python train.py --activation="tanh_gelu" --decay_shape="linear" --seq_len=1024
MLP neurons of a small language model. Each row is named by its layer, matrix (up: input weights) and neuron, and shows model dimensions 0-191. Each number is 128 + 24 x the weight over its row's rms, rounded and kept within 0 to 255. Numbers have three digits each.
Before each neuron's rows, "fires after" lists the tokens most often just before its 100 highest values on Wikipedia text that the model never trained on.

fires after: "per", "en", "est", "n", " F", "fe"
L3.up276:149128163097145093136139148174122126104050148128152141131106119115138092135137131126141153183121117094103153119145170105160071119108161123125116122110173090095120148149081168168135148101110159118146139139145146111116150117113153108120126168155129084116126128111190079159131157145132113144105117106152126096143156090105135112119093127141136105069127128149130173091065153107131141131109130106134123137102125137150130121124133116157148113135131115097132145116132148133144103131106151147084097106149137119172144131168160117131125084134123157097110158123111174125123106146141095107

fires after: " his", "ur", "×", "f", " His", "n"
L4.up590:157124100171135114121138149113167084105136114161146174150104109124150164117129150107083125100145117093192128113145124149125132158137069074143107080095159128160153109117134111124146123098106122124135126137134141125112159112126110123146130124165106147152104107122108070091123132129089109132153141057133115129099083136117125158129122130185103176131112186131096161141126122153136130152124081171074144157131170093115136090122114107119126128120096101118137149099128147151119143101123122143119118128166115161117163155123113128143166150149139109087113133132142122124128123152121132153

fires after: "amp", " co", " P", "th", " Co", " ca"
L4.up374:083124140098104148126127154133113170113160131104114132137129113100115100132107107164151119090159146103110107133124079159120130107167119153115133118151113138151132121118133124112148126095088112159105200138126129102122130112107108164144108129105119143136134121142141128128128118160133117140143131131109118159118136137102141129169124106137131140135118138130141117091089066089130117167090179156130089179172097101183110183128126136117110160132165140151111097129149109106172119106143130133066093154108152151180153111127169155140117111146154153099109141082176128098144159159130139118

fires after: " is", " as", " a", " A", " imp"
L3.up45:154113103095085098143082128127089136149128135149125129141127115098138139143118132141127140092138125121159139144131101142156134110167100183116142137121137102160151129168131119161099123132139130077155142128087147171110115115165155108134148129143088090130179158120121165152128130100082119137142130109128108130140096123129114139086084101110104142121147143125197132173138118083133105134130125117143122129097168163120142141115150147089155137141081099113137106139137132113155076134158134118165131140217082118135112108123129131115136135114108108128086157171132153100126159128116134077

fires after: " Ma", "ga", " Pi", " P", "we"
L3.up61:122132120139158148100114148116143138087133164163113144130129138134136142157093147166129176123116113154101112126141105133153125143141123088116130166147106144138139136146153108119083141119091088159132147172125138107125132135149130076119126117087116121107124144160117083098080118171118136112101142176142173143116110100120188187132176116110134150121073153100107112165146139131111115128111142099135117157157149117109121128084126113144131128151130142101112087145118118159137146077040101127116125115152136105103145105118140133169112106119114168180124113081139098128115127126114103126

fires after: "\n", ".", " ", "-", "A", ","
L3.up123:141111119161115154149122135147136126089135167151155153133166135135117152114105117107151133126126146128147101114134151181127137150106124087142152151127114192203081149164107113100155158103114096102119153104131123114124125095142113157108150118130123151115182118124138076114148118145125092102123109120091121127141121087156143136181161122096137102155108109089134150154092133112127149157124125127119112117114147124119155113150141104134078152162138082193102118144101150130125089115144141106118132057162101160139111117124124118098112136139114082091125094099166155120131142131142108134

fires after: " M", "\n", " Total", " J", " in"
L4.up349:147127141090109129111128158159149125111157114087076120100131122101145161160120173150139136146104116155160141134121086156106161122170139096174134142082161098112130119106097174150115146154108154144122169131062157095144114128149108119096100157076087130110084127100140151143163117147112083108076122109111138131147102163107146121103150151119135143145132087127137134172146130103108149113106110160123130141136170132140139103151162127153146142114122139138150106122131137125196148119110095176145125125114136111107100131137101107165130102126134142103128133079130163146132124147163119130

fires after: "\n", "=="
L3.up111:116189121089162147118140182156127110109161125063121103154100157123104154149112124151136125087127121130138156151132113103118100148121163129130146111119096147145078138167095119144156073139105087122157109117157145154132101099130140116160160100126125136128149112140131143091108165113138125138101094131107141108144132173106072098129128115116134155124122129183155121099061107155096127113146157108138125156143153133126144089127138124138131100126113166148081161119101162132117158112117134174154156138147120147121104135159134146166115125137161123157140090117115122131107137084120174155

fires after: ".", "′", "we"
L3.up269:152149139139122113135092133175158113133154109145121142154123117153174161145154141114122151130131124121083166119145149148129173091124093143125123094169118141122126155115096149074100134154090099143083135129137119130168118123125121169100139153177103149097143159123132107120160102113131138088118130115077089140132160088173137106136077159091125149120147116106098130096110127065155126082105138144170115190116125153103094156158102114087107147120131124112097137140104104132098080124123127104176146128131127153085109115114143115141135125153125107107126137159156117148120130131147124140

fires after: "\n", " se", " re", "l", " ("
L4.up461:110137150124114151110111100156171143113161116132105119072142122112087096116150164105137150121137131099136125122083135112133119113130132126143068138137132136111091148153115097124121139140128157118168114125140152115124130098138141152123089169113147100125120130113123137127050156107114110143078158126123130137153141130161170144140102141117139111099130081140129122121069152146111127125124132127150141120134105141099142132150125113116130138124123111110150150152105153104094136132137143106087121122123124141219156158186159176105182147125175141117173106175150122158092096143180141141

fires after: " ", "ment", " sign", "th"
L3.up640:122107138053152130089119110127162107162131172108123123127136126146178107147149108114072114141145134165146120119112118145071104117162099148102135093109077127160126126134118129140120101107149110134111126139117116096130139148116123128129153160108116089157154134119160111106081170095159143141185143143108170135108103130138147151118116179118149142149200120151152097123100125146123100122149091123145119146091118136144133115106132158105138115113130140116140108160096190115184086134125145111126136102122142116133109149117117089131165157135107101108140126103176161122137159167143135136

fires after: " and", ",", " in", " for", " to"
L3.up314:137122155178076105154138138116133127147103123133127109127147116120139128136129089167108168164124106148127116115114126063149094134093140058140139135141153121100104110107122150153093115147104123115079150133114128135118129097070138110120142143162174132128139130137116192084138057124132097138121122118113164127140142109129126129178142110106139109123170080098175185163133107139135163115136151170097129158091106096134130127112114127130121175130111153133114121098154134128118117116136145108105098119117155108146148110145145094165114128114098129098145109137129093150128142145104145074

fires after: " p", " comp", " P", "we", " T", " f"
L3.up39:083105159184114153148107109105134120107136148165169147116131156154114114122121123128101133120134117097104158128135133105151097100130089135133100115124121118082138137111105131107097106150130103140162102124125197139121118139141118135108116099119156149167124138125122147120170071140108130126144150091156118093152064131111098132123122184119099107127126101134150140163143135089141111121141144107149130178160140114152147127084139120137081112171083141137115106126090094124185148133110100132104126102162121105120175114089143104150162101159117167157152162122162113109131123139168104129

fires after: " so", "ni", " su", "ra", "ta"
L3.up766:136141141109146128084148087160121145098125135087132096144172112135110145124158190119124124077093099124135110145146173122115130138122113123095168169131126113110135165137106127170137119163132182093117134128153147130127097109083151144089180118154143082136157117168111157108120156130128144083120118140153129116137135112148165167111161095102128148109147114146142123125156148133143129136133103113147138116128163123095101099132122086139117124127112088146121133151110142099141111129110126165187128134120123143116118154095181134072122115116081130143123110132130128148093143145048129089

fires after: "\n", "==", "===", " =", " Con", "In"
L3.up745:121132133147118117152099128111125146180142133145126130136150102122080131131119126104150131125094098120113118093115130124125107132196120129108137090113150128115097111109133147076158134126141146106147143141161123123131111151138163059104154132065089124142150157144145167136126162122128147174109146160140144106113100145135129050155116126164108124110100122157195115146113142153132127135128154142152125122123106102114111140179119084142093129143127153091040160128149138151135142133118144170150153132140089102118113168117137128127116170107142130125111112117120103120112095093085131144

fires after: "hi", " at", "b", "te", "s", "t"
L4.up350:130093185168107144129124177111146105122116087163164123139117125123140172121136100137113151148133114111157152138121096155129125130134085096122092095144170134118144124087145128125085089087124083111130112117139114133147131138150181100118134126156161119187133144150152104144170145107121162136122115133107077172180148156141138139147117089122124173161117148137113115131130110082139172089085130122168177139150149104140137177105105109147105126138136136122109118117108139128154112106122119123094111167086131093113150137138149112135149104131136102115105133152098094092153110111135109100

fires after: "en", "n", "N", "man", "if"
L3.up661:136143155092121117104105185134173116127137144112108115115120160151167122129152124180136111150114124106146123136146113106119109129134136098097130126122157106104086193120144124104138146117093148129150141134124170118119170122096138130165145145115135106140142077146143062150094178121127130141116090092134101131146139111099106129122117175100081158144142111174162179124115142104132119108143127174133125117090110163093134152145108127093180128119159094109113128146110136152135108157103095124138109106104108163148172130165161095106136139133098139104185120158103108138158124126137117112

fires after: " ", " di", " or", "ent", " f", "D"
L4.up722:095096107118125161160120093106136118132133147088124161122160101135125154103135166092101131131091135123148137147140153164121122136101117135164133129119144129109129138131108136148152166133144162122142122096143144137125082129126135134091159119119143121143157144129150110123118098130128102113148194107143117124154133098100093112130132172117120077102115167092102104098161149052151112131116169138162123094101118164093163176112130096093135127135127138126167104129094162113142150111136136077063128084142109152161118108146128110099138146106107099120151120133152119132159155193163114121

fires after: " A", " Vi", " Ma", " Mi", " co", " a"
L4.up508:107080121160150120132054123112133103117128112112092146093136167124131126140116122130126174135144112145159148094129086179147124123134103138137136125132143136151132089078143154120111114152148107119146148125065098121126106131163159157167156110133144140159159122100129150133105129141122117144144106100127116137116117133096145100150106112076112116121096133114187074163103114124160141110106146108156122135147183115082131147130104154149141164118099174119124135112182144116126150141142084113102142135149100168155155116164160143129116130119129097147110094139104134134086140090160171126

fires after: "s", " ", " De", " S", " de", " was"
L7.up214:105111134110163138139130127136154129144067127163090164127171079164119128161163123102102124086165153098074152136154140154103110130150124120125143150109144154168129165169094154102153156082173145153123166137133107139131104137097185089138103145113142115154167151143164126106146157101140139110111176151106135127134168108115082100153117134102135127115090107142107090132155090137129129110140084118139147115116156142126109132122120107174128115127100099094127088132114137131123105146090142141115121137139096131116128136096126121168150110137113108108131170086098118100172123133146128109

fires after: " co", " ex", "c", " Co", "li"
L4.up523:096162145148140157125118143122137150165115150110164171128107105143101066111147126098153161136141138138127123093149158136119181140141083127135161134139113117114111151111110132121128155112164156135118124117112088133124107153117097116144162085115107159144129162179159091090164121140169123108125070135089115131078093090090125123172155119149099095141088137116127138132099123117144138115127128146157118164104116108161130147128113135090126161137123143101130125090187151129139143145145151099124096136141120131122112130132152154170147148159136160087138094082163110121132128117084131078

fires after: " or", "or", "ut", "c", " di", " ex"
L7.up657:121138093094137147099126109133154129124143093099122150158145117159114104134142142127110110144097114125113162187163113140154122166156065137155142150129101171126125103112101122141151124101092176117149131146128163112105100128097154092116147171114105124138139119113143097051140086134088156098124121107128120130085121128108136147120140167114108108122128140132146161126133111100124155082123097153173126138125174109146117148122101125156128103092132188100129097119139127130157110143154138127118108179106132185140100139173144130170108139138115131130156133180128101112154161113128152097

fires after: " h", "la", " di", " result", " ca", " de"
L3.up140:153147117096150129149125137112124104138140094112139127150129148125169069140134123142144131129104103127126149112141158129111126096082168146142112156138126088136142121097102094115097106115049139119065106138147146151142117140140108120136165127123128132115145120096166146155120165087193109140130091118093100087112177119128142096128128159111165110117141108085133105100141130120139115107176152129122130190111096104112111176119128126152122150132137185135111111150116124114178145127101147139110107088096155125174126139152167131154148134148085126127159149122154140125143148086115115116

fires after: "d", "st", " D", "p", "min", "and"
L3.up212:155106151141125144137087108082099103153129151153160087096147073111184098122151144132137098138140128166134117154103142131130141097076156094097141107136116122161076134113148134152113126166128104108139133120125098114079118109152100115136130128150173116124133121149135099148139097127127123162120109173155117122112135152156162126111107148121133098158139159074117067103129148145132143154112132149160090126121164157112133100159110166093145149123143141155133061103165129138102150145150142135121133120141149109113089130156087164101129143086137133075144154126119140103149151142099134141

fires after: " su", " ex", "c", "p", " me", " "
L4.up43:141156059111121080177127130129136123144174122174161139136124149126161134129129141094142132113154080083124158137137123100110104135116116137110127116155180058143151137127130155098122100138107131108131148091132145091115127145127115177159135077136113138118105133139179127142126133105146136102113114141082135113171137157122128122088109109117132116141111162133124113133155167111064144111084128139172111140129158124075135149110119116107116119147109142132135116145111126112169114110169179200141148101146124120121144122118169122112126148110144078094117141162130125121109155148110157131

fires after: " (", " \"", " ", " vi", "t"
L3.up653:112097111125127089142112127126142163184146105151078082102132142109149111114150115129140146121137143162132104162124129130109141176152074085137110171176140111126078126149114142137103165149112114095126168104158117128148195121139105147098173119111137134119120101110138125109122160084107109104107104154132134136126113117147101140088087148096181124102124120132127173124116098132171136102162157141149172135094144156122132100127084141127126145130150093124161157141058114128130105135125131106111089115183132147100102118132121094100146136123169129119130136141152113115132155139119143143

fires after: " a", " V", "c", " A", "chi", "V"
L3.up58:119110080132145117079133144077125124194154143109094093141098159134153105126131090146120133119130106137125130173106144138125072138116098125134192139116136160138158122120160124125165134118096127121119139109137077106127108116130096112160126119163106145127145153160131166156127155122105145096119096146144104107095121099161135137163164135145110145107115160100113145113150178163133097149079119122123133144142127130114173106139131126104153130160107120118100140095165185101106151153112139116134170134123106115113091105114156145136108131147131083132130143093152186165108091146115099108

fires after: " E", " T", "S", "ing", " con", "T"
L4.up189:108161136145117113134159154175132139106129156131159102135130152141104121096121089120119140141119117177144151137128133102123134108120082140127141159122080094161117125110098129160118129125139158115117135067152114113102148141124150137110123169071105125190093175089182102110154138128177156150142136090111103123118145143139125132088123121138165118137142119156141100147092189136117102118162149157144134162128081126106121147146152146153080096119131140129161100121099165157131104139128158121120103092117137145125082150131175115143100136105100137105130100087131108165114135131167130117

fires after: " ", ".", ",", ":"
L7.up306:115136148149131126163152136159125137150114096149140119124142116141140130149155114086134160131084099179147123161079093142099110140165060102181120100148124151086106157138127116098126137099137189152099134159111150105117120119092153139108136121122132077118124122118094118127118148117114105137134113108125146128163156083146107055124089146115126155114141140118097150118125103180082189129127132163136128158150122160126111100117157099125088137142147156120083147104106110143101134134124120133169135117111112155105153090076138144090137094157159119124128155140129108136119121129145130131

fires after: " ", " m", " E", "d"
L7.up236:126076092142106115085093172142134152134148093142157141088113177122134147100165111087131134130177123130153096134122125132094107122146141096136126186109139106130138077111099086129143159092120118125118122121150126120103146128180133105139162125104098131138163168129132134096099134121142109165118128164158135132098168115107127132160145175099102085135115145159111117110086120113109133159167123135120090130109144135158119124110130116113120123137120133121092093072143143126132146153132119143096151157118156151133178134121128148173055104152134117123168131133146133108150165135093139165

fires after: " ", "/"
L3.up131:088097141092103125140106136140133155139133132150111098120119150101129109147140162136105136147101108125144140129111104123098159128087125165161120092140149135142112138080145106104140119077135126177155105119129161154171152085184132132145131108124139096112145155127145112130165113118110125113138100170162151130113133157135118109133088089107139088137139072154130106134125152127089141110122140163135108137095126134100167155136105125100136171130082127105091121111102121157126137169121120106100106096124111109111139114139117151124148181106130092116177152159125212110160142137181126156

fires after: "en", "ter", " M", " Ch", "ch", "ad"
L7.up181:136132148123134108156111115101136079096123100071083097120110168158125151115171134108133140155207167111187116127156107129151126107126106112081123128142117140129108112128108142103084143148071122130140118144141152135129127126126126120131133150141116107138104108120145124109183111111131116125130102141097112108109088132179150154100117161129148128096108140106131121141121114135150144089104188155088127141136115081127122145085152122133175125128101134194160139115099145127119153091111070078117141159105121117149136128130154128104142145152136117148156137093148151154125172127117135152

fires after: "H", " ", "R", "M", "/", "D"
L3.up35:140122130108092120153117137103140140145096149126133145098133128155112150117119071111128174077080134139105131133115140112159141159153113084119140146144117144132104134108132122124151143112098148182130155075139093177188124151181145074132160125123130076122160107113104115155124153132158151139144159149113163127162108146113096097123081104108168081150113122102117156115151147134081161171111190101118136084120130146107151116101104118139119131094125133123119146139117139133106097138108138120096139137170111126126114136127133152134120140106101101163141142157124167113147128118171121163

fires after: ".", "==", "g", "vi"
L3.up736:129161132115124158128146110140129152177124119107092147094163130104165150122146117140132153113091141142117104175108119080149142126116156135147128110159127118126111160133153080129111111137090111132100115137164132077113124118122137152116135150143129078165133145118092099117135157173164156085158101159115111128149157155162151145130072117148150150136124134119127147097114122108113138112095112172147125127109091119128103097123153103102129179154132138115087130182143100138127153120129165130167108083106133116071125170168162137119146132140106113114108178146126067136149140150104128161

fires after: " |", " So", " so", " V", "---|---|---|---|", "ter"
L7.up132:146073104130120129168099089133130126117117129102136104143137134171180134104106103124106140144149172077149137151152132110182117112135137130093074143122164113096092135136147116117133123107128120128166167113135120148095099099129146099153153133116143153095125135137135175158106110083164148124123118134147097077140130151176137153125074173074151147151125103144142123169112079168133137106155117146089161129128097121102117097101130125113149135168139142142138152114119113124120129151101131091125140181118110127106155114117128115121146127099127098147137087128062152127146155116132123156

fires after: " ", " su", " c", "c", " in", "un"
L4.up477:180152125115142146133115130135084163114131158125096111085074101100106120130130107145094106152140104137115124151139130171072088167118147122133173145167126130112151141153105166111132121119159148108121125163138161148136151121132140086116153123124095108091165146109167166121147168140133135082109121136144149138170137110116110131124142111121185167130114120157115136124098097123109119153139142123139131114117135100080109097127094144161160138154120074170117140110132134098122124150146107124126131092152107140112115137128143077093113144105172143100116102193104168133161150137142144087

fires after: " to", " in", "In", " for", "′", " In"
L3.up410:120132109133139156137141135127145158135136068132085102116158118102106145164168130130121186125109128086148114093125109145148111139179091129161161118119135101135146092093107162095134145134094136106122129139144109108114132124105147113138151156115123112109197154136079147099128128097146112115121117118092146139125194094107116084123147139115112061103148139073152139152159128136158153125150147119125121123129129096133155170107129113108119150118134141095160109144114134135123137146134080171113081144123142166154148164134119115112104153087091163134152143150134109167091126163125101129

fires after: "==", "\n", " =="
L3.up511:132144095134131115138125117141102122132155116132090107123159152061153117104128167140103093103125113117094088147132100143097107132134144088142107153175127133122091133155131115130167087157090127128158139165105130113119122186152107113133155089158082162110135091143163105142107169143130129116121154127123154106125146110123113104187100062128125158118116207143128136126097095119108176114110127107176107146131112107099137123083164106127099123152113122130125116136133137125145149123123148127154153146152139116149137119112164150113158142089111144140134082082160137162131142100128152130

fires after: "s", "y", " at", " de", " gr"
L7.up129:123102146096148133129167108083154114109155111101150129113117121096128103156111124117122170181100114145137137143125176117137118161125145122141111127138130108141182091189128085155125140088150130130107156168130129112114095139117164140135107118147115108132096141145153157135116112144107130121142131128140083094149109125095159151127122124128202106145180133144099117141080118096077143111097139155141150151131127141156110118138107101093108134118118119119082157151144185124133132133122115147092083141159086083136118144115146180121164117122135127119071147110102119128157090137169129120

fires after: " ", " su", "ri", " he", ",", " was"
L4.up570:105152107099152109134117123158134149124154135126143095127109149158139134148162136157111135132104110111123153153112141114123118170092088159148074168126177138145116161132166162092131120128145112146142166136125137116109163144130163107125125117123131096112100167086128107106120148099150133117134143150154166134134134128149110127114163096076143131129104061150143129101147112119084121125100088104153140124130127122116115111121107170120180101180098117141118156129094174130132109112105178160144105118104152127152154082105133107154139179155130092072121127122113137103106156143106181104

fires after: " Pa", " a", "te", " V", " de", " pa"
L3.up280:121080135166128116088101134130115098160131094100102096105124060146119080066130117132105118114146136135136107142174129165115098128135109140072170132092162135130160133143081101098150126118150160124115161119119090119111102128121168073148137145127116139145117155178164138163059130140145136100165137127103117145200108128154129117151137112145143128100132127119182131114119134161131097104134120084123124136127141138132126107118144116127103119127120152118123170136121126127123137105096085111153103131125126117152192151109171145148124130103142131125132159093103168129123126123131122103

fires after: " ", " re", " (", " be"
L4.up713:118152126087144116153139108116124138125172125110104133130094149123162131150158080177136155095164129118139107115133115116139160143153098110120122133115124147140102154161077168131061105097189129125133121129107098139143096108149157109121140112121099110130118156084100119164121187111122141119129127169105161129121127143133099129141109133119119140138120137145118174173143128112134121167111119049149152153125183100113169133145164140123093116143085129088148134146125142116149111126056130123125093157123152131115089151106122097118160136097158140125129100127119133143108148140145081139

fires after: " |", " p", " P", " V"
L7.up452:114129106093137141121145126116099118104129151114149145154173119143109129132145138141126139112115132138114142116137106117104129173109120119101124151106104155118137170129111109090126146119191152125130163130136172141149049130127112131141136106155166136150148125143154090176175104156070123132156115119109130102137089110126114172102085132115109124161110098117117111165168150123139105142158125114156145169118141105182119113120136128148145142158101136111124128130138090112117119129145177134124175142117150132099138094065125090112143141081147130128168107105134182109123067093115156150

fires after: " ", "c", "p", " d", "b", "d"
L7.up611:108146118142131108125121114112119148108086152108151101145168097118155095125192153118118091116133121093128145137165122124136163129132095140095138170121058112106155117119113150145151082108137094115174155143151156098121138168150123098130143142139098105177131127168121168100122150106109155140097126162110117105131136135143142134120113138115126103135119097095076142139107137154123139135102114152169133122115148169183147087154083129081154150175126123091079078131145123144126126089111134115110162169115129136113122120123119131127090120129139089098144146115124138135176169112148119110

fires after: "\n", "|", " ", "==", "===", " ("
L4.up306:164130112111165110123156129125120129142141137093155138110175163145125117158106136103141129131097118104131152108125176188106119132092090126109105121142174122100134142138137097119105111105146124119139127129177130129121141116154144109092079153096115081148146159137120080166112126130109102143185103125152101096149126111126146104137153120138159131146099139133099131127105125145111112138088116192157184103114127160126089129158137087145098127117147137153112135148152158111126157145115142127122096121100098147136090107162132115113156120118127114092111095151147154124107152162170122215

fires after: ".", " de", " lo", " h", " co", " se"
L4.up346:149148118151108172143144118141112128140131123101119103102125141103086131134110094137124146138123176144143131071168089130096119091093135126131129069192114135178130090114083136108140111107078137143145092183097074148083102111156118108126102112157116097144179164120163121095116141102167120102092135150122135133129123111117117155100126138125116131122102125113162096143135113142119139121148156124104140134104133119090121114086137134170145138172135119132156090145119147104163125077116149101105112147123121174162174137122151129159128122138114107158162132113113136130142096154104119143

fires after: " U", " ma", " car", " ex"
L4.up125:121121104122162183109158137123109163121160119149117151133159104149166101145172191121121107168097128127153124133143114157105109142175092132135085147150103134150147138123112137093115136170133102158191112098161074082176129118116151146125153114122138129148132106127100101145077107130123087101118146126120136114119115176140122130078123099113114129128130104088153092164115075104159151115134167153125123091115133125113113125109113122106143152143134156117123122141125134092142160119144119179120138154141114125121132059152127100141114143144103141140112118131104118155108118170157112083

fires after: "s", "cc", " pro", "ff", "vi"
L3.up558:121133131137122097125143158125158137136127075114146064130115108093152126150076169121132145157121124131116150156126123132149137114127110104116093095128159124168164131174114120115102153136132123131113154153103095095121104163130112127149130096122135167170087148124114145144095124107171178155134084148128105081164119117126112126164116093126155176129094149138173127130159120069127127117142104135190118129110159138141132124111140114131109102164120138106109138146156111137133127127105124130064111147097163143122137107144154176131189107110137161173107127103141114144127085098110124115

fires after: "ur", " st", "c", "t", "ff", "ce"
L4.up693:108141155172104109135153091106094100171095109090150162146089101144101136092138082109176124175122132140104162153121090109127160114107111123084121139140144147149155146126154154171127100089083140119166153155116108091142134138142141141142154136160140122175102104131088116122135108143112155182117130095114130130125105122156098141159095165142139115172140083138127141161166125097141135151095135098161116105145143104157124107103146118100098137180126105130097131096143137130085120156080139147136095134100099116127105102107175150133132132139088132121123113120105139144124122132116133148

fires after: " T", " h", " ", " F", " f"
L3.up80:125157129134153106109147115112100113107130134108124124091136136102130116170109147172114158112112126133098106114112126115131130130125093109134115134109090115106154142070122111147097105162106159135124136086126150151127149146166136078115133132097086145177162107135130116129149135155133135145127107114139127118120154169101131138086143163083142134094111183139126130128125150126175152142117161137124135170108151195125137137111161161130104138151110101094097110125077068123173143152180142110143066121131133109128096146125163146130157096127129196082143141136146135100143111126131091136

fires after: " ", " M", "b", "er", "ter"
L7.up694:108154119124117135181119142183122106092083160110086091137137122117170122158122094156167099132146130097131102119125128170160124141144086150132154150125079088132128139103134128076155082112101073127116105121132114148107109149186136112139116160118120150132110205144143102129158131111132113113138115117112116119123135140133109120138093122161145175141129098107118119133145135124132164112085149131126172150103156131112172124155148110113123104076141150152103139095111134132117131110101130137142178122151130120111149124096125115116072119106147119182152146131124144145127172126091097155

fires after: " in", " ma", " to", " M", " with"
L3.up41:146127086131108089140108091145138126145113127155110070129130155148124096141097117124133131154099106156128118076091109116143135160159135122180143125130137097096107108145118136130129155120104193097126105131132125111143111109089130102115149146153089134136154095146158157136142128125114098100099133075124110154199129140133099094113127153147116142111119135124167130168137124148103178159155166137119166135142176129091106115143147114121112196125125144128124150127095107091139112146164174126121101130147118138115095122134133129122061128164126115130113170133130122186126155138132141169

fires after: "\n", "==", " remain", " De", " imp", " he"
L3.up617:128124081143108122139137117170135153119155174137084089137109111104123104153154190191156116083137123130101156087160108070139134144120141064099128126116135120128131101140129123172133129141080120169137148100142100159124103128125186121096143107103099148124147116167109131106126118048110126129155095175109125103151139100124145097114137140131102141138113115118135129120122107103133121175142131089135137131117136157118173086130160135141124130144144141145184113128133102167098145100100151127103141100126133117124107117120130134119127133093169159136124114103126141157092103129155138164

fires after: " a", " A", " Je", " vi", " Vi", "mi"
L3.up261:121088095154136109093090126089123130190118082160125118136114142168102136165125141093133151119138106117150127154141116144128135129141119141109167166163160106102129127147095103119118162145125080120106146147157111155079088138143102118128129124105125103108142118136122174150144095106120126104102074108142111149151164130133168138076153099104142165091094101111140115162147144159147124157146099114133130104139147130151121196130107097142110131157118140148151128126178179097134137165123148121156109139125096130108071103110165112107138128109113123171086095147133130140114153124126141132

fires after: ",", " fa", " Fa", " me", " we", "\n"
L4.up709:108133100137119152113102090093147148100152143104146119139131130101101166125156130105132127142135141124116144144144119174115120094131144156128131182133129119140142194138086131148100164119134148145159104108133164115116130146149140116091154114109123084146099180132130099126101120110170137089142104105115092123118098116158105127127138133158079111121123096108153149120169100130131162149119166154114093178097132098141169146107172097128124130161145093124168123115129154109143111137132155134133095101098163128115123087125111129178107108194096142161148120107183096159120103114147120104

fires after: " ", " his", " M", "bu", " His", " m"
L4.up347:121132164132120100131107106149170100099123128107156110151139128096155098101135132098113125127109161094125123117122122111098120159145115107157098128104118123124155105122130089154142131111127095152118102137133124111149098119154192125113130120110146114102131130110114160096098116142153123171151063065164129143126093105125153148126111109106120115120161152124117173102125110129119180155156148149087096114109159119121165134134141077113124124167094106123137136141115164153153152136151145133125128096139161100155141113149110159158156202129134126090156101100127128125128182154142152198

fires after: " F", " D", " 10", " 2"
L7.up45:102117153135089114095140123149132144142115090139121112123128141114120140113094174137103134117126171126106129123136150152118140121078108113202133115132152120151105118178101193155127091100105159116120124148124156136123133139142129093185128184131086168109056107102117155164111111164151138129135115139117094140142145130133137110138127156145191126107088155125153107122105136168123158103125119118116155131154122114104130124128129090133143138128165088111149145122162115110152168148127114153147093083131129131102127149156093178123122113096108139136061150107110131097108142104129117138

fires after: "|", "b", " V", "%", " |", "ting"
L7.up174:129171095094143108147130123144121129133158134108137116121196111106109141109124158099104123136099175145137148164164109076152120111170090113154155129079135146142140125104118140171122121153160086126114120164088157137115100086139125104140084170119138129084091178107142125138152106133142128135096108140113120143127131112129119170100096157111120129080136142120113123129118103186134195103159107110153133136160147145120092153135126158122140126166115118150112149124137105136127146125145122095102142120110123111120145111116108149156124079094101135172139116094131165162125119140128060123

fires after: " ", " con", "te", "and", " E"
L4.up539:121160140124140115153123134197151117092127127144094136081129154107115098133118150138121151116158099122116169156089132115119073111148163158123183133102155100168146123109144112095116138087130138111136104123128068120136163141135145103094114150135122137154136189105162170124134124137142123149097130149125148150134102141088152102137107103090151120110141138142147130055106130105123117167140128137178090117113134145111165124117112139110111156102116101160107120156123109175124149158123157160121155134144141087123121129126196141124076135132138137103161145118117103104135161105148114142